{"num_hidden_layers": 14, "hidden_size": 160, "num_attention_heads": 2, "num_key_value_heads": 2, "head_dim": 64, "intermediate_size": 320, "vocab_size": 9650, "hidden_act": "gelu", "norm": "layernorm", "norm_place": "pre", "norm_eps": 1e-05, "positions": "alibi", "qk_norm": false, "attn_scale": 0.125, "bias": "none", "tie_word_embeddings": true, "parallel_block": false, "init": "normal", "init_std_qkv": 0.0181, "init_std_o": 0.00342, "init_std_up": 0.0181, "init_std_down": 0.00342, "optimizer": "muon_variant", "learning_rate": 0.00846, "lr_mult_o": 4.0, "lr_mult_down": 2.0, "beta1": 0.93, "lr_head": 0.00894, "max_grad_norm": 1.0, "warmup_steps": 200, "schedule": "wsd", "decay_fraction": 0.66, "decay_shape": "linear", "final_lr_fraction": 0.1, "batch_tokens": [32768, 65536, 131072], "max_seq_len": 256, "doc_mask": false, "train_tokens": 330000000, "max_steps": 4646, "dataset": "wikipedia_en"}
MLP neurons of a small language model. Each row is named by its layer, matrix (up: input weights) and neuron, and shows model dimensions 0-159. Each number is 500 + 50 x the weight over its row's rms, rounded and kept within 0 to 999. Numbers have three digits each.
After each neuron's rows, "fires in" lists the words (lower case) most often at its 100 highest values on Wikipedia text that the model never trained on. A number after a token or word is its count.

L6.up269:526395407486468523453446556437564550445536427485582538425501543518514516526469510585634565507501481534517578558588491473515467546577505553537516517484506483424476534438485527494462479528546579458546483476428445427500369511516558421445557483451522454520481460546491486436410495505460511473474463488543595501453532477506584478445492527493506465553591547423485526500535561491448526525508594420453497490521482497556534559495494429482529456579437433505574485410480415494650476581430437
fires in: "and" 47, "it" 35, "to" 12

L4.up234:475432454553465515417434445565563568488488541501556449493519575475500524509467547553505468479516497519571535451650564500524535590487573485494495436475500438554539579571428387426532577447546476464547474474533556532466565534421541509441466598561467429485419482501501473496484456483367463425468494504487397401441481439486555479483591479495492524480524541476535521495388408498422511498485510485502552497510511453563530527603529563536436531537457498495495519451589564444519524386492519
fires in: "as" 78, "note" 5

L2.up118:498592529462486580575521437498511547563588508519517468462546444576522520498551502480429485463487498513550437499564524431494500533454608439489530477490601567447467534391479521560559592500489425560495542489582485441504515527544465446460506424449515454513491638602534471511452513500549502466460387583478441467445516453457500505554492530489560525426423474421553418478539492451430471474472461485525519488422582480417410535526492463417476538569440524520503551509466567525646439478540516
fires in: "had" 48, "have" 21, "having" 5, "has" 4

L2.up7:502414577560513534456422502514441561485467477468529472533440516595454516476535597467469434493469549458445529467444517396538534557537540479467500461460473456501603519478482556475555509443556487602572544475371469468527528490499530459459524486472539558519457524583471507493537539462469633480554455568449560486508474532545460532544539525436449525445446421579613452461507475490440420476437478497449497548436584513451446449503580546523624538523499533475438571471565546466613406450524485
fires in: "more" 37, "gave" 8, "in" 6, "pri" 5

L2.up63:449554525488495498515465405443494535549530433449581503482521462540521442498525460564587525420451513541418428426477578475465487477466448523492457456549457473619531610540562463499604607466457520510417488537540535453431608486444471463536508394586491546510496506459542460489492577526496504541460522542452463425547490627494469417484457508534457499510520470608494500519393501472533485537519482466438454597479586518446463471411481473575458542469455554484551468406433511486574513539526564
fires in: "the" 77

L6.up44:588466521542583547474479475441495570518478519473454432604468472514481468473488525431430496485437565497500484364431469413587466445481514536541567535574539516505455551509492571487558414448572541483416469556444537566573448407527521600576414486488472549477467445552535473533363551496447501540413538442513494562607492534506569415580457483491562449506573447493557524514522501543445500517467459415553463498474497535502451551529554485511415422541526486545461452485439547539486532456465453
fires in: "s" 45, "of" 12, "in" 10, "national" 5, "a" 4

L2.up309:434565561515528488522401582447516461408536532449531559521479496442436546511516522554564521416442479424587526523560506415488465467548445517495560491485514536560529422497586484519464529570562478504552548375558498525577424577499567493502449510542508567474477473475411480567449581532454482458542612517485371515464568562502485512476401498475477589514424488590380448508564448515517422421499476459477500443472598424495490474480490483496456458513430531477505483498485506550446526448413494
fires in: "was" 86, "is" 7, "were" 4

L4.up155:512436393566487497558534476334561473461547523482555513542463447485514524531494409517481524468554557426463508442512528457470517537526548518559534448517503486529443561499485540586552505552499577599483589431449481410531479475517535509508427564470521592579458587526466470479406466510410470510472583471518495528474439530506492516455482562532559535371550560498604512489509385411433491475484492527536501521451500435472434551486472538554448557491529605472489501454631529483491498398485473
fires in: "following" 18, "as" 13, "due" 10, "including" 10, "include" 5, "there" 4

L10.up241:525489515518506606469442450462481506551521501479594502485490481501528514425415496575523561413450481434503503437502582437464458534520511471430578471457506444577453499491478361559525634522539546417456424531434529564532474463474549521520488434534463453405514474534615599450405529470499486495555497489483522460522548552433507437603459386488518509450478500462608550531542606561506432567566542550426430603535439485463519491507525512528508539524494473477489477509501505533556487518416454
fires in: "the" 55, "s" 4

L5.up32:481479435502505484555498505458539406481508584587541493523550508422532487577528485412591480458494451535511560501530540394444392523525471520427532508413507497503383457617490460610460469608444471479522519400470549542524521535504463484520494488588506615484485553563528538552495497499496520485591561515563500579463519381531501448501473483460561524581452427491541488485586460550383444410565523479543555484466509471476484526422436474501506531528577480465448548553422497484414467497515483
fires in: "have" 25, "trail" 9, "be" 7, "run" 5, "had" 5, "are" 5

L11.up121:410381447493558461405389479485514457453499439495552420478503583610451467479589511533490458485484582508463544544460470622481404566503542490519547562499493483501512552493554486495504560448474562517554511548545419351629508609530516583478497467484507473510472519533505458480472472459473535452452496478536521464518517505402510444512453421437493464543418458524549531456469625373546518527432541437472450499516526451535549473485493493474552503493531506491607535514572555536501448557503502
fires in: "in" 79, "of" 10

L2.up87:602366502517363556494484515448551553508460523428445531558479465418525558527492507460468493542419547493570578468498533523548509542646584523504508445513528397534459387506439526600581527491450557587511422518571516473519490566523448537555430562495599501415505475467441524540478490526469435432510476506534531509500393484402478488586593446466439478447583528490478527481526487453530467439428487478537537512569504483488545509454492532522479535482544459489456529469554457568543526442475556
fires in: "or" 66, "and" 18

L11.up112:553482490538415492512477512499479474444480476525504513551538443580541429560475502409535530497412580457522437546454513427480426527483449508461563457502527495512485481459372538523485517491554619526453463451562429569494613463475503401425544520572499446482423463543457464506499524518501451480518582499531514491486490472505564471497510477473435551543570566572582463525592390543551518390536629565569498472523439468480502481564478604550519459518461504425567553488543391515496568498415444
fires in: "has" 35, "have" 16, "be" 12

L11.up293:490578497532599520497439548458520518535442484460427503405456485529527517451562488438405598515478490538544421534451461454419410561507495477451510460575536454458490540474499525513462572498490471507539454482543417526477591532548504348416519480578627465544451581523534448476445516557475477473537508509597454472520523467488434521493626451489437528464536512443585508499612494521549469521446572534573523501538424436519595514564512436449553590449572526448507502491472490503477416462529481
fires in: "has" 34, "had" 30, "have" 17, "never" 5, "also" 4

L5.up273:406499516545558483521438520509628494422507516469510508448429450460521412436632435550444519456418456589552450463606518461479544494521500488503558493419563535511543572515557603476520469436462479514534483519524514510579478498432479446481534527556435475435498510478510506545479576448527517508421454509490546486507518466569510499501591476444585528501579486453569463524446530515542568508468503487463442476490576442527538610527472452522348481513493485540514418631578529419572523507412513
fires in: "new" 52, "constitutional" 8, "note" 5, "cypraea" 4

L5.up35:444425531526520485508529510510524464546543541517413536499452495592507516523468612561397555457452387540536490467504513467471408473540521439511445416507488552513534463636561447425560386494469428554419463604450420508533460556553463516478532476466487409470483514492593479515556500460466461383459533450498448493508568496451507571565489539468548501449601567555508471554571494482526578554561488537450496510593451487581386514498535481488475442530464519486543452540481444523498578507438524
fires in: "the" 37, "on" 5, "in" 4, "incumbent" 4, "incheon" 4

L4.up164:443520417556445483432539419546544460463597485586553519476516586434530577516506435558475596400540541435462463490470475559455436564448462535396598433492524499502516587502501539430488545495585470486427423517518540453543538467458647532519514531513490518486526441488477489536501551491469434452449479516532461516601521480442538561436547468542547525470439527444541420495473479543468422538524487456533537462539537496569465514433478481540566460446403574516463449536499504487568578441435376
fires in: "as" 46, "until" 12, "february" 5, "march" 5

L11.up45:436497427525435532413529403546581493487433488541542469477433524569462471540437576501447497482448513499522524509527509547294439533450561566484534565513496465460558515508551562447539545460465459449405485482482455431518455545477526571423510470562447469507413460605512454535434485486509533497514580428528546512475544510522579397587488475541508493521491455504514554518438573487492527526595511390493427480472472422577483578496523478518537489564576542512521537454624480534482498531415521
fires in: "in" 40, "by" 17, "to" 7, "at" 7, "on" 7

L5.up219:484529428513438515372494375492539581505478551516453507481400417605501432456651522480530558523506597469542576466517493499511531480501459449484554513558528490454493551392542493462496576535530480500509490423538497477423556437564468518504564461479506527509497529477506495420554534502473499533443475446437430558413527536603544510459488483504544517504541449628508525459492449528534480467457414542520398428537569578482497633509475449452468465449533532516492547481461568584438498467419480
fires in: "of" 64, "to" 10

L11.up205:487480583547488533476462423518479524497430475541588503530551510562515517586442528540481562564540489511456548510543492454440481562483498571368511460439405512569560516496432509574478507492505505471477434457486503583525516521569470552508436415538473479493550452594528473460381457446453439452551478453485505565548519496515428476529529442427571574464516466478560523550552401535421497543480555432380533588474483521557468541550589636510403467472509523440448535549536487520377477503523490
fires in: "is" 50, "time" 9, "as" 5, "discontinued" 4

L4.up94:540541552494514523394465506460441504499551476497485502518482434549615473543523477507477513518533529529514581499397502481467390434538499516525506480575497440524573565479551467405468500443462564537422529552529436469454548489570483507505547516468488451556573419401529448470514423472435482409489488348484530454504459587583473494571481524503480537478479531542478453459456501506514639577444523453472448463449481465568556401450473564589542611487517529615507448525572458509483532451563525
fires in: "at" 37, "by" 26, "from" 9, "in" 7, "with" 4, "of" 4

L8.up128:484479494489476464433487548511492455563443491477514474507474420579485471553606552537482574481503461470552410478601463440432480524455406486459524519597463429459508531442498460520557520560515598523509520476600479461533652455521562437499544499544516474534496517556471555501462569436455503525516530416500619511503516494554478505578548502526427519450505532458527545443567499517381468561508481400425416474471575593502538575474510459417482482491488524512522475558382506533483426485578386
fires in: "has" 45, "a" 8, "the" 4, "had" 4

L5.up92:499575423517440553502473521485550445544474427500535444518447583542594402524457465443547507486542527542479569516489495506485426386402451553466489407593492494487441439545558541570516473399461539509495498567536493449443450537454477524570532454546473476508514490508520498486482509528435496499536491560498577508546406576496487486535462437463489374570439516573533534541450469471480454585624477479511398622412482464462568529498411536508583533534462464416477513494525408563459524527443502
fires in: "the" 98

L5.up246:486414517433467472503461451506410426524523467465532478411453426628609526507510475478461569543467597418504527489521449519512519475488453614523534466484443518415526558537543508492473423438487539582465538456436578528515515486412491412486563547506473524549467460407477430408468476502403466499491447459534494481511440609519518490593578531443509534540524520528477469471484514509535437470519509471521447403490508535552502600524591463528493474467511601575603460567462501584581510463466422
fires in: "the" 43, "to" 12, "his" 11, "of" 6, "at" 5

L10.up30:425498433457496540472532491471691464459463469498486480458468573500529344464488574493482521508446533463520469521451429443416466549474463471471507588467648466466532412494580452445546444445481530572478478514523469603445495535561487439460476525526496592462485580582494469538522504482484498466503485581555503475557529549468547510611491455474468535539496514521491487413481442473571409509453583460505485506428481480445496492605536533556600559539515494544541479435446434543522532488421499
fires in: "the" 35, "s" 18, "and" 8, "by" 6

L2.up128:478595428463613405470466450492427530480450485479571431521508491490480495439563471524526596517504532488517517455583469383551474541410478543550498518578480492528496493537530451553490494498535451486486394553564501495507561603522505462440468545489501564467466444574419581554476503538496610544517454609596462505554453519514513509454552490575541548519398503539454452526530481428481542513517530492468495572559488481543451487392523496532331562584465465490447517424509499572444495561496449
fires in: "was" 26, "be" 17, "were" 13, "being" 12, "force" 8, "served" 4

L2.up3:519413560522406499499379513520413503487556539542460480518554476461434533524551538402650531599557489363445513545553461452481495510567517540507479459500533440494444445529465528531586506444504526477469492582490507570543532531568418438550483552466444439449566485468463460498584466490452431474444491479453562446577515525511452481485600449458524448556466522504493475515448498605430516499464539438467560475477514496482579564482472542432535467471485501568563644481563538506442459583464494
fires in: "total" 15, "age" 12, "population" 10, "votes" 9, "women" 6, "life" 6

L8.up95:478503462526566517550486431564578467516511512378500397593537501514435576476511527552517518558442538533480467484463498451504482497457520478482467447500471503423537549582542389489512540490470555458441470513540479454525520507498471466544419550523408504525511458554451498413434458468568480602524551489558601531506395487545513493577496508554606663593479474500440474414575444566470482523472454493547398516547487498487423510439503557519478453531550423502527505455494601565468406543486568
fires in: "of" 49, "for" 5

L6.up240:418581524453496565504516594603464471498574480550528501520493423562547484539398548427568496574453448465523412541466594366489462485479466511470471490556507483513509464545551588520535505472501433486404434523410417473462566529546581422508547524574504494454489478494420508424476552459537420449510417485538523417467632531482458434450532498470549563509543448530502494486549553479471480446557465490431514583487469475496527517475471526552476529501511434535523538474535581641508507606464517
fires in: "be" 22, "was" 21, "were" 11, "is" 8, "being" 5

L2.up191:583498526526486585411462545402557528453521531441485466513477542445451520524451489584509547420445517446481561479553458515488519554480432556570439522485512544447465475447495517498484541401414517541502568478476469434510545529534570508503493496471496558516482559526559423484459445566415425558469400537524396578453403527438582511525525458372513447385549560612499481503516549497471534432470485504441515486449501422489563569542465443528549471511366562489518458534562460468553552528443533
fires in: "and" 54, "to" 13, "n" 11, "e" 10, "until" 7, "or" 4

L4.up98:562483540570477546446495454572470545537523432467555504487532478426477527446625485585590473531470487495474542523519469530482439539513418475608480425534514522457541578476491494525662537441587504473434560499486558513528480565559510413431420311592444473526540505474486521554551502568545499531540398537455539491435410444433483539502495498430519563469474509470481486545535485518527468561488504440464522467430531530398491450527576556427490497488473569469445512530563417472516518477496511
fires in: "career" 18, "life" 14, "age" 12, "development" 6, "population" 6, "degree" 4

L6.up286:461436590446435406527511480372520459509476576533490453519456462543484580520493563515510576527511524479517544418540418482399480490557534608421451482524485465483430517574446529529418463420444498477462441471466538475457581506477582492532531456549542519491506548497481521524558492516444470538460562588503409490474562435519575515519534544541470549468571531551511580473510382456527438514581486513480485482444568427519473574484497632454517563507459524472507490461471519548563358382483530
fires in: "that" 19, "as" 10, "also" 9, "this" 7, "rank" 4, "which" 4